{
  "n_layer": 14,
  "d_model": 320,
  "n_head": 5,
  "n_kv_head": 5,
  "head_dim": 64,
  "d_mlp": 1280,
  "vocab_size": 16384,
  "activation": "gelu",
  "norm": "layernorm",
  "norm_place": "pre",
  "norm_eps": 1e-05,
  "positions": "alibi",
  "qk_norm": false,
  "attn_scale": 0.125,
  "bias": "all",
  "tie_embeddings": true,
  "parallel_block": false,
  "init": "normal",
  "init_std_qkv": 0.0273,
  "init_std_o": 0.0273,
  "init_std_up": 0.0273,
  "init_std_down": 0.0137,
  "optimizer": "muon_variant",
  "lr": 0.00161,
  "lr_mult_o": 0.875,
  "beta1": 0.9,
  "lr_head": 0.00906,
  "warmup_steps": 200,
  "schedule": "wsd",
  "decay_fraction": 0.821,
  "decay_shape": "linear",
  "final_lr_fraction": 0.0,
  "batch_tokens": 262144,
  "seq_len": 512,
  "doc_mask": true,
  "train_tokens": 1312000000,
  "steps": 5005,
  "dataset": "wikipedia_en"
}
MLP neurons of a small language model. Each row is named by its layer, matrix (down: output weights) and neuron, and shows model dimensions 0-95. Each number is 500 + 25 x the weight over its row's rms, rounded and kept within 0 to 999. Numbers have three digits each.
After each neuron's rows, "fires before" lists the tokens most often just after its 100 highest values on Wikipedia text that the model never trained on. A number after a token or word is its count.

L9.down662:561459508457512533457518531467547509518479486480475483518515501497480522521492521466511501519551482505508503463502495508499458471465522499480479483455485494487510543515501491480540486491458513509494507497500507478520502527490495527458531497458483496454518472537496490499575503465476502431
fires before: "," 29, "2" 28, "1" 7, " " 6, "0" 4

L9.down111:516484481466530522510462443506513510480518487536516477486458499490520482483484570471509535520524529501508538526512474513473516475490517531445467517503488431525506543495510508507497521531458476482504515527537487477474515473488495526518497507489464485475499507535483503484508513530499495540
fires before: "6" 26, "7" 25, "8" 16, "9" 13, "5" 10

L10.down1169:498505490563478504500510516475546504479515502505491529493491497489501482521502520481498467509551500483492511518490574443469506498442515521547510493521484470475479482467520536496517487471524485527476542501497545528531494521528521471483544512540478499475507486498493498512490487509479531487
fires before: "7" 24, "8" 16, "6" 10

L9.down914:508484525516479484497501545493494515526532562514498514459497485490467506467499509506479494477492501528526515485473461548531510501513486523541538478528511502457465488508495488535548486512513483487499464496475478517504506545501472476538522520472551502496495496556481505513484467507496485518
fires before: "3" 14, "8" 14, "4" 13, "6" 11, "0" 8, "7" 8

L10.down928:471480504502481538533481493545510465494539488470479500519482506505513503513506487481431534538476489471477520548502463499478503470488529484494480469494531544505542490528538526527537474491489478500525510527524472487502458506544485519523492474502480480511516487485485483491521508530498507526
fires before: "," 66, " the" 10, " " 6

L3.down1002:507543539561463489465516467458519564448539544493515516514516519525500525480512502538516480519459515477519484469514510489490479467573508489496515481491492478476479510499527489494511493529499508482527481551521529522474488494527512451467504459521454470498470490483473487473492503489469522514
fires before: "9" 33, "." 10, " " 9, "8" 7, "7" 6, " AL" 4

L9.down1251:500502526511474499519507487509519460481481522518484510551542495504464496491479564476453469496472518457504511475518538498497502516534524490506469517514479471511518507520476486511524440536519485480496492479495467518546518485501540495513521472495511488461538460540533504504528465518500466478
fires before: "1" 68, " " 7, "8" 5, "2" 4

L11.down1251:470443504509488499493519537521508481514540457496486472487506555491524522520450524458488529463496519467499460469535514489519543501487441513459460491467559493504532484492514526506538521505529510453518514522473494509513482467515514502489454478528504476499510502513513469500478545485473469537
fires before: "0" 36, "1" 16, "2" 14, "3" 9, "li" 4

L10.down313:537507450519479499510464558494487513495470531503470484545504492502495496534483475513508528521535490485455519501501530508466493530517505508505460460527485480467449515500503512488476466480453513553506498515484482543512477536533522515461543519473489486520470475475506516522532510506492471483
fires before: "1" 26, "9" 16, "8" 10, "7" 10, "6" 4

L10.down838:549469492546499519485511517470499533495525521437471492466515567500512505507448501463485523502479496522500484521493478523465526546533520524477531524487453495502502472515492534480532497552504495496498556524519517537461509500503500447487520478504529514481518526504457493488496478488482525491
fires before: "1" 25, "0" 21, "2" 14, " a" 5

L7.down544:485467542579507500489478516499561531495463483479514537527503496501440498456524493484481543470531486503475489563493507530519494505519519530524496464563476542515474485450512473549507475493469497509540464500523510488513505526541540526532503449463502498475527506482517514501507485502532515529
fires before: " |\n" 21, "0" 21, " |" 18, "|" 11, "1" 8, "6" 4

L9.down469:524518492499552486524530500488506498463494540483456531535476451491483489506486490496541497480497499482453495515451514477492480512536456493514487504488485491516539527500464528478510483496514465502505470501534516520532502546461501492497501474546491529506478476487518536568484502507444553476
fires before: " " 34, "0" 21, "3" 6, "1" 6, "4" 5, "2" 4

L10.down1048:477533464527484542487524547500481463491496464483487489506482506558524481510493493474493487472505494505517521507487478501509480477539507482465468413502500466519545533533541521509494487519511496452521519500482469518519486438516497522488516485498510495444537518480468498554500494497503513498
fires before: "8" 25, "9" 25, "1" 11, "6" 6, "7" 6

L10.down1071:505488505488509523533504503480490500514504506542494506514535503538517508510532487511522535530560495492486465499546570500498496519515537469501486491498475468497487464474493480474509485509478493535482504509509513505495510529495507478463483493484522507483491526469494498481500481453482545516
fires before: "4" 17, "1" 15, "3" 10, "5" 10, "2" 10, "6" 9

L11.down1122:505485472484503503463545501523548459514525480514500463462522516545517523532502496515507505522562524495521483484479497459491477495524503535473508521445493528454508513523496520450527507462486498517470514500486516499485495476505549488517515523497544513506475508497508514574499542520472475517
fires before: "2" 33, "1" 27, "5" 8, "3" 7, "4" 4

L11.down1274:511518530456523529489482529494462498514520486513536526440458464436514514479532534473474506514505486502500501505471493470485516531458500500475519449488500504488465492500530499512517533501523456499559461515516524493489501486473507483522480492493496493526497477504506492486523518526533482506
fires before: "1" 16, "2" 14, "4" 12, "3" 9, "0" 8, "7" 4

L11.down420:504549512518495491476481518477468477541458492516505511526539524502535507544540496504503476419559510483490522519504526470490490466489476514492514538504504537504495516496499523507508492490507549518523495468488502511491426500492526522524474513494462496475547507527504498472537452522489495532
fires before: "2" 23, "3" 11, "8" 10, "9" 9, "1" 8

L9.down985:478483516479518511511501486545474526531481499510519534537494540489536513482502496507517507450504499481493462492486488473533530530509528518475467501490474504517471475508511502503532496495510469478527494491548499454506547557512506520548486484452517515518439489502527501514531473470549511470
fires before: " |" 38, ":" 12, "ator" 11, " and" 4

L3.down1164:479522538555522517485502444515474480479503495502551519507506471480487514499484522522515550474504535509482542464485496518558560491488517477454500480510461482510483522499449489468520521524474477505528483470520506539473496495482481490489514501450477485494483475439469476554529481495507478491
fires before: " " 49, " NHL" 5, " Hard" 4

L10.down749:495477444529475537546581475472507489506487452501470495487521486518491548457513520519478582523506500470467484495458517518438491497489448483553525496466515479515505538546455464481537482493487478515497497484499508467511471451490493497470482495516519518480530442496482450524436475472528505545
fires before: " " 44, " been" 9, " of" 6, " |" 6, " the" 4

L11.down1209:530502527501511526453427512530465555507451475512482512515518467533490536506466531525470482501505496489486493534457525505517475454491501479468509517480495523520509503521490489492483470469462511522466472537436502517512479488529485487478521485508478496467512510522517492470489481506514502472
fires before: "6" 41, "5" 9, "7" 5, " de" 4, "," 4

L9.down714:508533456521470523504473501488493514504542457533514512486508479521513512542511472515477490523459522517538483520511511492495485490476520458529508500478499468509546502483494445472535505491508476472530525484528511557525508477514499506491477518465483467481500499518501528514527545502483480521
fires before: "4" 14, "3" 13, "0" 13, "2" 10, "9" 10, "6" 9

L10.down977:500495550458495471496458538529456490504524513480518502498518521495448510470491498467474500504514526482503510533511532493495462481490484458509488504538470508450439484523489436523507532490521479494485516505488501487510547465518497498492489480509469486495504460511515463501522523501470511507
fires before: " |" 30, "7" 15, "9" 8, "et" 8, "1" 7, "." 7

L11.down535:492526523456533485515524445484491487495535496527473485520459507486526522530507482492478491469494513513572519529501456525555493530532539519485484526496523493520448517521470510489458497507528537539513471451502498506498506516476491517508543522495506474518486492457491503488510524520487465490
fires before: "," 23, "." 14, " and" 11, ".\n\n" 9, " to" 5, ")" 4

L11.down335:527453506508510477519509512530467514481518531474531469457501504474498515487503525513529517511435487475472500497481475493520527512466518442484464491545456459518557517508516484488493499482512503491532490545519487507505506489503503520497477502500479522525479484517487489554552475475542519483
fires before: "," 51, "4" 7, " " 5, "8" 4, "0" 4, "2" 4

L10.down740:473552482520546480456543491457562505525529542489479479466503503468524499483508492530544461515525474512481516479497525491440517477501487530474511502533498499499520506474522503484511498519512510490510491531541479552499466479474502509457504510521496547492472491527527542489478493500515459516
fires before: "2" 25, "8" 14, "9" 11, "6" 9, "4" 6, "7" 6

L7.down1048:502511502557521514494512495501519498478482496464489531513501526464525486464489477534549491499472514514476490555522513502505529503491522511505514470523481509448514482519471522521546493519492476449497507496507509505526506454497501501510479478499486512526514488517520466516472545496506497528
fires before: " |" 35, ")" 20, " " 17, ")\\" 5, ";" 4

L11.down780:519538474491540512475462465458485546496487463496446482543499539530489563470511521510538478492511490535487515532513547474480464543482485534485501472427573511479542533486524486489481518474483490479481513564508506533509524527485479501466505507485502527460514522498519497478480496479526490482
fires before: "6" 60, "7" 11

L11.down568:460520495451504550499487497501475504485563491505488510487505485526506493513455491562486504475489466523543551498541524549540537530453473502499483484505448517438468513480528529479495513509482485527502494490536514480522471483482541505513485520484498514528514499520505488440505475478506490534
fires before: "3" 35, "4" 28, "5" 8, "6" 4

L9.down993:551464510502503476527504479487539523524493509503449530542517495458471486525532541448501497494492514499470480506503527501512477572523516510495490542511434531567497510528473462515483490457477513495521471485550463546475498477556504502508510520492493475453462460484481472471489525559536484521
fires before: "-" 65, "0" 6, "1" 6

L10.down74:487490527484515531498505469546508497524531474475515527505491515502516483490497500442529494479497501481489526493489534488472536488529480491473505501474491465464512484496503493518549509512525526483524505516503562494522469519497465475487479446502508519545470494519520498527517491485501510520
fires before: "1" 24, "2" 14, "3" 13, "0" 12, "8" 8

L10.down409:531490509541518484537479497476473470457498536518451503539500489493518470562522549514490520476490530511494485524515455466484488464520473518495490481530480457501525476488498519540470528514471494498479504534519492488529535475534508518527498503500560488541524539525491511504534489518462474501
fires before: "." 31, "8" 7, "6" 6, "5" 6, "1" 6

L10.down1230:471513518501497488516508560511504485508520510511495546492505525472503535503506491455505435490549515447473484494509549494508503448517518472563481510450493494506461502531501495499499521496503473507519523474488535552498449506529532483520463479475513465501483516531519489530487466506482518501
fires before: "1" 30, "2" 23, "3" 11, "5" 9, "4" 7, "8" 4

L11.down823:463527510529539489495525454440505511476500532504479545472499518506508508456489470511493482511522467476516498511506502532528501499495527449484495478521460523483484518437443532487486512476505475459461457493516504487492534495498529479503480530505472487567463513481468527473540547489521530503
fires before: "8" 52, "9" 28, "7" 17

L9.down844:487487462501513463506527499462551529516533459510494522528472494545487531488493529508470539521496515492515543530463457497525515525473474520500484491470518485480527524512507520484477510470494525520491522496509522530526518509491529514515487510508532488469486511546500534462469503474518518472
fires before: "8" 37, "9" 24, "7" 12, "1" 7

L10.down1032:505469516487487511566528493474510509477478488518561494510518486483528534508505497500458488501480516489519505505502504504514514501463448559472478510525510528526510516486507482496479493486452477516532464482535489463518530482498540482500486521507563482518484533475498529449483480494535510511
fires before: "5" 30, "6" 27, "7" 19, "8" 6, "3" 6, "4" 4

L11.down1095:485452502515514450521494487476491526470506508491455503518478457544522540493516540523502514457470541495456535533496512462490499463497451499537522484467526500479478508496509472514474458522487508519483473510507509482484525541482502532482496481491498495470459485519502507512509516477487538512
fires before: " |" 27, "," 15, "\n" 14, "." 10, ")\n" 4

L10.down211:546544527503537507480510458515510509483536484508532489469479495526504462499475498490471542541539530492514453512503504473553508502508487545495504479473490481538467493517506526549532499469516522490503494522538479515491481522510496486536455530485471544477489513511543459484524508522516476514
fires before: "8" 23, "9" 16, "7" 9, "5" 9, ")" 7

L11.down432:451491493503501504496502487479517538513526469476468497492507505463500469521507489472517463491483555512486554525520527480445524483523520496515519527526482472534497464519515508509543494478510473455519517474479542486501470499523502549511475538516504466537497495507513469483505483517464499489
fires before: "2" 43, "3" 40, "4" 7

L10.down320:517540479489521489497527484537492486466430459475535483500504516450480509483535531495494492469519509499499487515486556477496498480510474492491528549484509489496484510559469486539533511495548440512489499497502539519504516474482527470518478448517486504478479473498435481479498513507493497540
fires before: "1" 17, "2" 12, "7" 10, "3" 7, "4" 6

L10.down840:514474528488477490470487534492497543505504496511498539489491464505516498496494502478510536545471527506535505492475518496482546460547471533463466501489513478434545512497515512516507515492509531483489480512519482497502535483504492481527483546504489490515454496540537528468483500502469541484
fires before: "1" 14, "7" 11, "9" 10, "5" 9, "6" 8, "4" 6

L11.down44:473535486517508485535484534484481496524570566512527477484536494470505547496498522482495522501500487469482513528540474497563518512505486479495506523496505526472505478462453508459539493488518512495556510470475501569537496478459487501507486550410491453516507503516512470514552480500515492521
fires before: "1" 19, "2" 14, "3" 10, "8" 9, "4" 8

L9.down1245:468522520515510472515469472494490495495502511516498502504522481505499509493493504512450531478508464510496482515489488547498480490455512511493471501464518498509420498507526527520482480452499493507499524490510483508502500481503475538483508487492514488487494529506524504496464549447491483475
fires before: "6" 23, "4" 17, "5" 15, "1" 8, " |" 4, "9" 4

L10.down413:512502500543459494517497544522510467478469499485471487489497500524464512504498483477509477513530474518465522526501481522516487492527492513516482494517544513516497510522497527484473494561516502492465492505463481477518530498486481528500527529507504516506506506507499464510507490439490530506
fires before: "1" 79, " Lodge" 5

L9.down121:496495475513552494532511519513512521510513478508540479492497486512501494500506474488500496510532522447519479496513502441539502514512491536504530481517522501511515461531515533503454495519516453493458482493482508466489483491453458505520486539483484446489531482466502498548537528532488509516
fires before: "9" 31, "8" 19, "1" 17, "2" 5

L7.down617:498530472501488481534487446504504474444504527537521534506495486522516493519486471505528489544523494474451471452505494488507464479505538452522516479553482475510509499478474480498439461505474546535552483493504474472500487493473501540526454468519530542443486515517503515510471479507499486512
fires before: " " 29, "," 20, " of" 14, "." 5

L9.down232:466495481479500473452533499491516538487485477467474530516546480485510532506487488523536566495447532494519473525519490485501480501490521558541511507501451529505511510499489493557475522486474512496517522521519529517543485500508521431531451503529510474498461487505481498527518518500548481530
fires before: " |" 42, "5" 5, " \"" 5, ";" 4

L11.down311:535504532481500506518515521518502486511494482514486512449489523495561497452527481474491521492561530501510502494490507557569506489485485539507487478524498530533527506464493521456535513482534461433521518479530542495503539494486487485495501498556444495512525511475471474480492484477495513505
fires before: "8" 15, "1" 14, "5" 12, "3" 12, "7" 10, "0" 9

L9.down197:498516498513527468495490460480480473543509505515471521550481478483519485521489509520485462440477492485546535506479477494500521481524535475496511468473490523478465472488524546493504510513536553495507466514489490493511501497503466541488477478520503499555501486527468522418529488466527500524
fires before: "." 16, "," 16, " in" 13, ".\n\n" 11, " and" 5

L9.down1046:493479476471509437478527514543513494482491470514525485438475507493530480443480485475468485505515522483521535462467520473467492531503492513468541485511482481502526512472450512501507502520549493497484515509494532493490495478491431464508464536514520458512493495502511529489502464507481522507
fires before: "9" 45, "0" 34, "8" 4

L9.down1018:436480479487487510565461518486479529448489493481534518504501554465499520506502487489499516536534520514537506482472510487468502533507524558531504494485527499495489536468496479485497519514523481516475520481479502504456510468477512499484503503543455515492487489465516508465472498495550496512
fires before: "0" 36, "9" 20, "1" 10, "2" 4

L7.down701:550514522491454482548452484454536530533544454499494526506487472468542515472445544490507508538505504479471496485513524477491559497498480527477462505503526505503486515457489475466511496475514510517500514494527493494508430465516515560502502480519491506494536534527496478522506481492483549514
fires before: "9" 51, "2" 13, "7" 11, "6" 9, "5" 5

L9.down1090:544498514529534512513499503465549460469506538516476469465532530518510479514541459507488503493485481488539513502552480494539488507519532464489489516531504460522480481506471474478514502502505442503507466479524552522526463500531519432463511499504481489467483508507483506493490514562511457537
fires before: "|" 23, "." 15, "4" 10, "," 9, "3" 5, "6" 5

L10.down534:498478492496514453494526497495473509485444529505524481474500509480518511569466479533487520542504493537522501476554469511475507480501514502547521517479514539488496467527514516501554497479463519493513471485515508498518516414497482494478506444494496461516485480456502540500499515517502478519
fires before: "2" 43, "1" 29, " anim" 11, "3" 4

L9.down53:526451495537510478477503458525517485494487525464540523510528511488498495486528466532519500521499486520510477538524516509488493515519440509501497489493510487506506518479468510470484526478467509479488503497511479487508514514492543507509490518489434513534486490501502500514499514524446511470
fires before: "9" 60, "0" 9, "8" 8, "5" 4

L10.down358:503480522536509487489518552522444507488517494559520456506521474508496511508556478494490505469476519481467480486488513427509499510476467489544528478484473493505564466479510493507507472475539504515487472499541502505517529525488459486485472453496501543474491510520493482480531484500478505520
fires before: "3" 14, "8" 13, "4" 13, "5" 11, "6" 10, "7" 9

L10.down246:522505467495505475482502486522486500518486456518475537489441501502476541531478538515504501488458492496462457476490522472509483543544490490495496513531512491469517545491496496515484468465525468517543551498511540469547504488508489482520465484501500514494518484470474522491491478511449583514
fires before: "0" 27, "2" 12, "1" 11, "3" 10, "6" 10, "4" 10

L10.down1051:510509507535545545474436527523518477513524501497490498508508511539523499468478464482492488467528488506455508503512485495511470470502471518490516526478535510534549545533490494525504490511479515468455544486484488450512496490483490535485530486484534455476506468485506490508522486499500510506
fires before: "1" 77

L7.down489:464526503505491478504498488464484512458486511495477446501515486459493496552442535535495516499518504534503541530472480517524543541519484499504449539498471446466549489479521547493530517471511543494467499510508530514490500485447559498502522489510523484452482465521478480476462518483512509505
fires before: "2" 16, "1" 15, "3" 10, "0" 9, "4" 8, "6" 8

L10.down629:471549515526509488482515480502523517545553434481456520496527498480520505503497472508488481498570485494505505491477516510549471547481465503482472503493492501493514490503505498523526495508504507493531491484470488510541560427521473531467512534525554498548498489496478442532483522446473519556
fires before: "3" 31, "2" 24, "1" 14, "4" 12, "5" 5, "6" 5

L11.down506:562518590519493521501494449493519529518469480501499512485525479493517486513515485520473529525478524501522490523482498507472513495465499498488449507469506482487464549493475503451495479526513505528482481505491505541487462477492514491508469462494480474457497492475442517514536501543484510487
fires before: "0" 32, "5" 13, "," 12, "8" 5, "4" 5

L10.down185:475534515577487469496512546449495470474522499515499481501553506518500505475482479524551483497478524494521490492545478502501492488496466495461499510486491509491516504507491517508486473494526510493489503480527499517466515555528538526520504514499506506500510522497473510518474497507507531523
fires before: "," 36, "5" 9, "7" 8, "4" 7, "3" 7

L11.down287:485503467484506495456502494434579497477509460491546483511507488511452487491472485511511450508469505456549484514492521475509504508496487508488470474506502456519495501538489504463484471509532476490523520494456481520464482487527490529518498449471466524494535491475483491508550534536480500506
fires before: "9" 94, "0" 4

L11.down777:484529484514492502517525500500469459504459486519494484505486503497484520502481493512505535521552514491469535485485520470513493508502447538534479536522484494515519503526472502492487486480494454536526486539469477506493499466526474482549467520557503518484520502499497477524497504512520509468
fires before: " " 40, "8" 10, "1" 9, "7" 5, " |" 5, "9" 4

L10.down304:480517499513497481523576465503500516514524488470506528492492491498482488524489496508491485445533553492516523489484527504449517517477521502463498463477539482425501486524515516498514489522561509512524497478466491491513476459533494535496480528472544472544481468457529535519487480496501492488
fires before: "0" 63

L9.down536:500474520521537523521495467478441493495495510495439498514483460503479458542521520489519503478511581492472471468486530497505527552525512457486515448493502512517480504454501476531547456485518477498549490510478485501494485445491500499498488482484519442488514495476503476509518512511548492535
fires before: " |" 28, "2" 11, "1" 9, ";" 6, "," 5, " |\n" 5

L11.down252:486495506514507471511496433500521463500483494530503478536496490542494483451517520482529515481452456482460509520506513518535509505517485478506535500488461490531494486487536487549523468505494518494566496509529544494468538486502463497473505500535480522460480478549490471500468479513493493500
fires before: " " 50, " the" 7, "." 5

L11.down1111:481514535476554494485508463498512481507475502485496560533496552480477500520505477494500499474477465513558475474472500506493475495494471485505514507499493515501488499492473505532583455505510533492500480473505495505487508462475511530485492523513513499451492530523556499512530533493485475480
fires before: "1" 15, "2" 12, "." 10, "3" 7, "6" 6, "0" 6

L7.down532:484484525513468455510527545515491509474475465529482487469477495490488492529470502486467537504535499512542469491493495572516494507515503474499518498505540506527501504526501498509451499534528517499541491487499487485535481495528513485480452482548557535504517521484502508543460449489482499477
fires before: "9" 46, "1" 17, "8" 10, "2" 4

L11.down282:479507521517525500540464520591533486498538482480454499492496497462506467520542500512507499480450484510454528538473515537531469513485480451507495488475457542509450516481541510456551525511506493534514521483482513495504516505512501482483476528511492521537539506568524529465500476482507536507
fires before: "," 25, " and" 10, "." 10, " to" 7, "'s" 6, " " 5

L11.down244:527501520496490497483500548491558513440462464481554526522487491509473528456493459480513493511495498490499532489489517488497490479532479513547527460502496491555520468475448514486499484520469505498477441497490501530517506500452485522489508521484488496505477514474481535513509482526512509515
fires before: "1" 23, "0" 18, "2" 12, "3" 10, "." 7, "4" 6

L11.down618:501505481502551536458550448521489507514460500461519437459499497486518498490479502538482448505544501523541509496507473532519565508499486511483516537519524456483499456498513473533548493529529477511460492473519499490461446435499491486489503504477477502538525504483485492456488463524493489504
fires before: "0" 21, "2" 12, "1" 12, "5" 11, "4" 10, "3" 8

L9.down1200:488493478478527499487511492478506503466504515503510512487443488497488543443488537472497497503484494498495517537544502507515515503491463505497458471519458503521463513507502509511498462473507488422495518477523476498492500540513521498532481545464476523512494493520522490529465490500506475541
fires before: "7" 32, "2" 13, " " 10, "8" 6

L10.down709:448503472482467494511487473456511504476508525486514503451524521450565483517493505485500459520480488548526513460502521532545499500506513494524490481487459532517512478499490533491495538488517514548523480456502487493519509468488436536441438476480504518524520510499513526530484497481480496473
fires before: "4" 14, "3" 13, "2" 13, "1" 12, "7" 9, "8" 9

L11.down886:549505533525527464490520474434468486506520504484547506510496472520510507531489518522542486482497480513513480512491502480484478505514448487459552481461500486452481508475438490515468523475498466520491539537476501482514494519500495507510481489509503525506508510514467514499481471517492533526
fires before: "." 51, "," 6, ".\n\n" 5

L10.down596:442531540509494513496457495446503511499493512483481479503469473497470514525520498515489477490421530508492493485474510492488500548490520529485508510473518486468508487497495483493502482501500467508542481527518483524521485503488476495527513481484483494499512505516500472510486485510510495518
fires before: "5" 19, "1" 15, "6" 11, "4" 7, "7" 6, "2" 6

L9.down502:492518503517480496530503460505495469511529513512455514493484481461534513516510444494519523510477486508509533529484481481522503517464513515490454493496475487511507507463510468500513482559462485508591475509459490497492497462510481504501495477489518496492480511505469467498507494504497531529
fires before: "," 34, "." 22, ".\n\n" 9

L11.down161:500508537522533478450518488424524492506540479503458513500485498505511523497479501467509497498534504516519503468520537476510504492498450528508524478512487481497476505479497478459529518487491516526497546510538496514547532513496491427503489493469508545514494544512482495496501518461564510487
fires before: "0" 71

L10.down303:510514517449510546496507501505466509522552519509484511525499519491493494476494474532485483509514470473473496472492516443460493478503527474497517525479477509500491471512491479526487465484512460473473479506547475496543496468469516527531562557485485536497450504464494485507500484499518545490
fires before: " of" 49, " at" 5, " |" 5, " and" 4, "ry" 4, " Lodge" 4

L10.down920:540528502534569533439470496536498466480483496470490483483479506533507534510518494514516500445533467475504513479503517572482521519532487518462511498537528508491500524499528481492498483500468473504489503498534496483464509517508478535489480494489498503525489527503476550504492478412463428515
fires before: "9" 56, "ars" 4

L10.down36:487508521492490502485472496483499493506531522496517498523491502476549508530472510512443473536550492486492502510508501515520547562480553514511483471464512470488523534503497520450530505502499545501484510503505524452488553514545511500488507505522509488547491517517497523547507515466473464513
fires before: "0" 24, "." 16, "1" 13, "4" 11, "2" 10, "3" 7

L7.down1106:461520506512511462551473488506532537498485522546466526486503517485526509573499501505506508522519543496504518460494496467489539517522532524515495477500515550515503511481526478518508535500518476524517562548499419514519552513518520496488497491472541479525500482468457519518497507493541457491
fires before: "1" 39, "2" 24, " " 8, "3" 4

L9.down1053:501480477504467491508526503540503472498456426532520534489502504510518502469505513466511487531526440505511526456517498502500500514504460472508508470506503519513513490533515509456482496465521503472485459525483525494539534518464479525485528527521516486531491509492461473477493516495512462502
fires before: " " 36, " number" 10, "2" 9, " of" 8, " $" 4

L10.down153:514531500539475490501477528517504531468506463462480514507496488481480485456525482532510493480521475479523516501498550476476448531512520486531520494503504480520460534508534537476508497497461530537468526517448497493502504470508513513470474516530496507494493537469483471511504480501481488544
fires before: "1" 84, "2" 12

L7.down779:468554511483464526477462499497483504516485495503482454536539504501519531485485506466513477469500465480498530466479459482538498537537508520489468504490490525466500458517525503489492517489512512477515523511518478458531538500506506474525484500473505568476522483505474528467517510508537515516
fires before: " " 25, " |" 18, "0" 15, ")" 8, " -" 7

L9.down1135:488481528460482514548468440513485489539508522492535496493494491496524551471496488525512566461505489516511513514548478493495506524489480510497481522473533500466503467514477496436516533527523439497492484493508489461466517526463519534526465488509526495532517503491494481481497517496481475510
fires before: "6" 35, "5" 17, "7" 11, "4" 5, "in" 4, "1" 4

L9.down606:482498542490521513578511459484448521513490528522483494497504497478527489503497515469505465503524518510521481493503560526476478463519503479452473504544538511490525535517505486507515496470535480547502558522496514476541507492507500492511481521483529504470517495504549513486506458454469543469
fires before: "8" 68, "4" 8

L11.down352:501505475467489477527507534529497470476529455477468522466501534514466500471534471494451491488547528559506487457504519499504489466525495548543509494486463492478443480493491500477481538533507512506455532481563507513514532505490463517508482495500513490476516488528520489541484451510472467496
fires before: "0" 25, "2" 18, "5" 14, "4" 12, "1" 12, "3" 11

L11.down921:549559470488551516526489483490521485485484525500538545530455457507509525534483467452484475493439466515541489516502504539492472505538483477486478494508518493477492495499499470515500477475513478473503531523505553481496511496475492496527515503438503512479498473491468499486542445489491519497
fires before: " of" 24, " to" 13, " in" 7, "ing" 6, "." 6, "," 6

L10.down676:517529533505521499495519477519475543507502489536481515500530471503467515536486537535503510510510502505534484510518538489558518511519506494495497482540481501509446496486530520452517487484483539531529506508505474463519505519463525496532437456540476470560460512484508507500493512505488529518
fires before: "8" 12, "7" 12, "0" 11, "5" 11, "3" 11, "6" 9

L11.down370:503504521511487485491451571477503485498461500486476525527496519525485487510482553465476493474504475472471509494498558541513483504500527470548504482499503527445479516493461532501530502483495463568480498460474487479465526459529520497514533481466480466506541484498497484508533524501512522484
fires before: "2" 25, "1" 18, "9" 10, " |" 8, " |\n" 6, "7" 5

L10.down352:458500502469505503458516532554491473503527495510524524488517509475544527569462536509451511495515506520499465503453491502499480517487522542463456515514499489494510454549504534498491495478523509523486482511466469501544490505524511510475455467518516497470475496500490474493468474497538528507
fires before: "1" 17, "2" 15, "0" 11, "5" 11, "6" 9, "4" 6

L11.down1200:530487500496475473509490536500554493510515486527469517492478490464471487486462483501496544516507508530470506524524508504493468501514507481523458458516482481503475522517448536531496474513515493434517484534464527482511473514520493466517508507453544467492507463496493534492532536502472504495
fires before: "0" 37, "9" 16, " " 5, "1" 5

L11.down658:450493520503466520541508499504472518503493530508535505521534504491500507484507490482484507521479527472514498501527484511507507553521521530464500494511518524510503510519503500531486502477453501558500500487509494494539543490476508485471472558486479533499452490491534527538551483524512448518
fires before: "8" 40, "9" 24, "7" 23, "1" 7

L11.down410:499509487499476512506477499508529536511448439479515499504508526521458558529514514556513495470535537475480513512498506476486492468488537492469513466534466506517462499522503451539523497522506472499524492469487514507473517476501508517501453472509486457499498478468499494447488442490500472504
fires before: "0" 60, "5" 8, " of" 8, "1" 4

L10.down1035:493509514503484470471468472511469516477482541502497528495534525507494543521491497473461516499439541503499525491500480499489478468498516448462508464513504540517428474483502482500506529519489450461492474534483525501497510492455506477568516538463504524476483455472509564522518492514552521533
fires before: "0" 64, "9" 17, "8" 5, " |" 4

L10.down1175:487484498557504492492525539514531539522472484531502510529496471539525478484505473505511532523572527522497458455486527466517562461465506492500502485529479530500488536517514509511498474537455485464514434510492526507522522535507540469474497546482503461521506524480535529493504491491540504505
fires before: "0" 17, "2" 16, "1" 14, "4" 12, "3" 6, "5" 6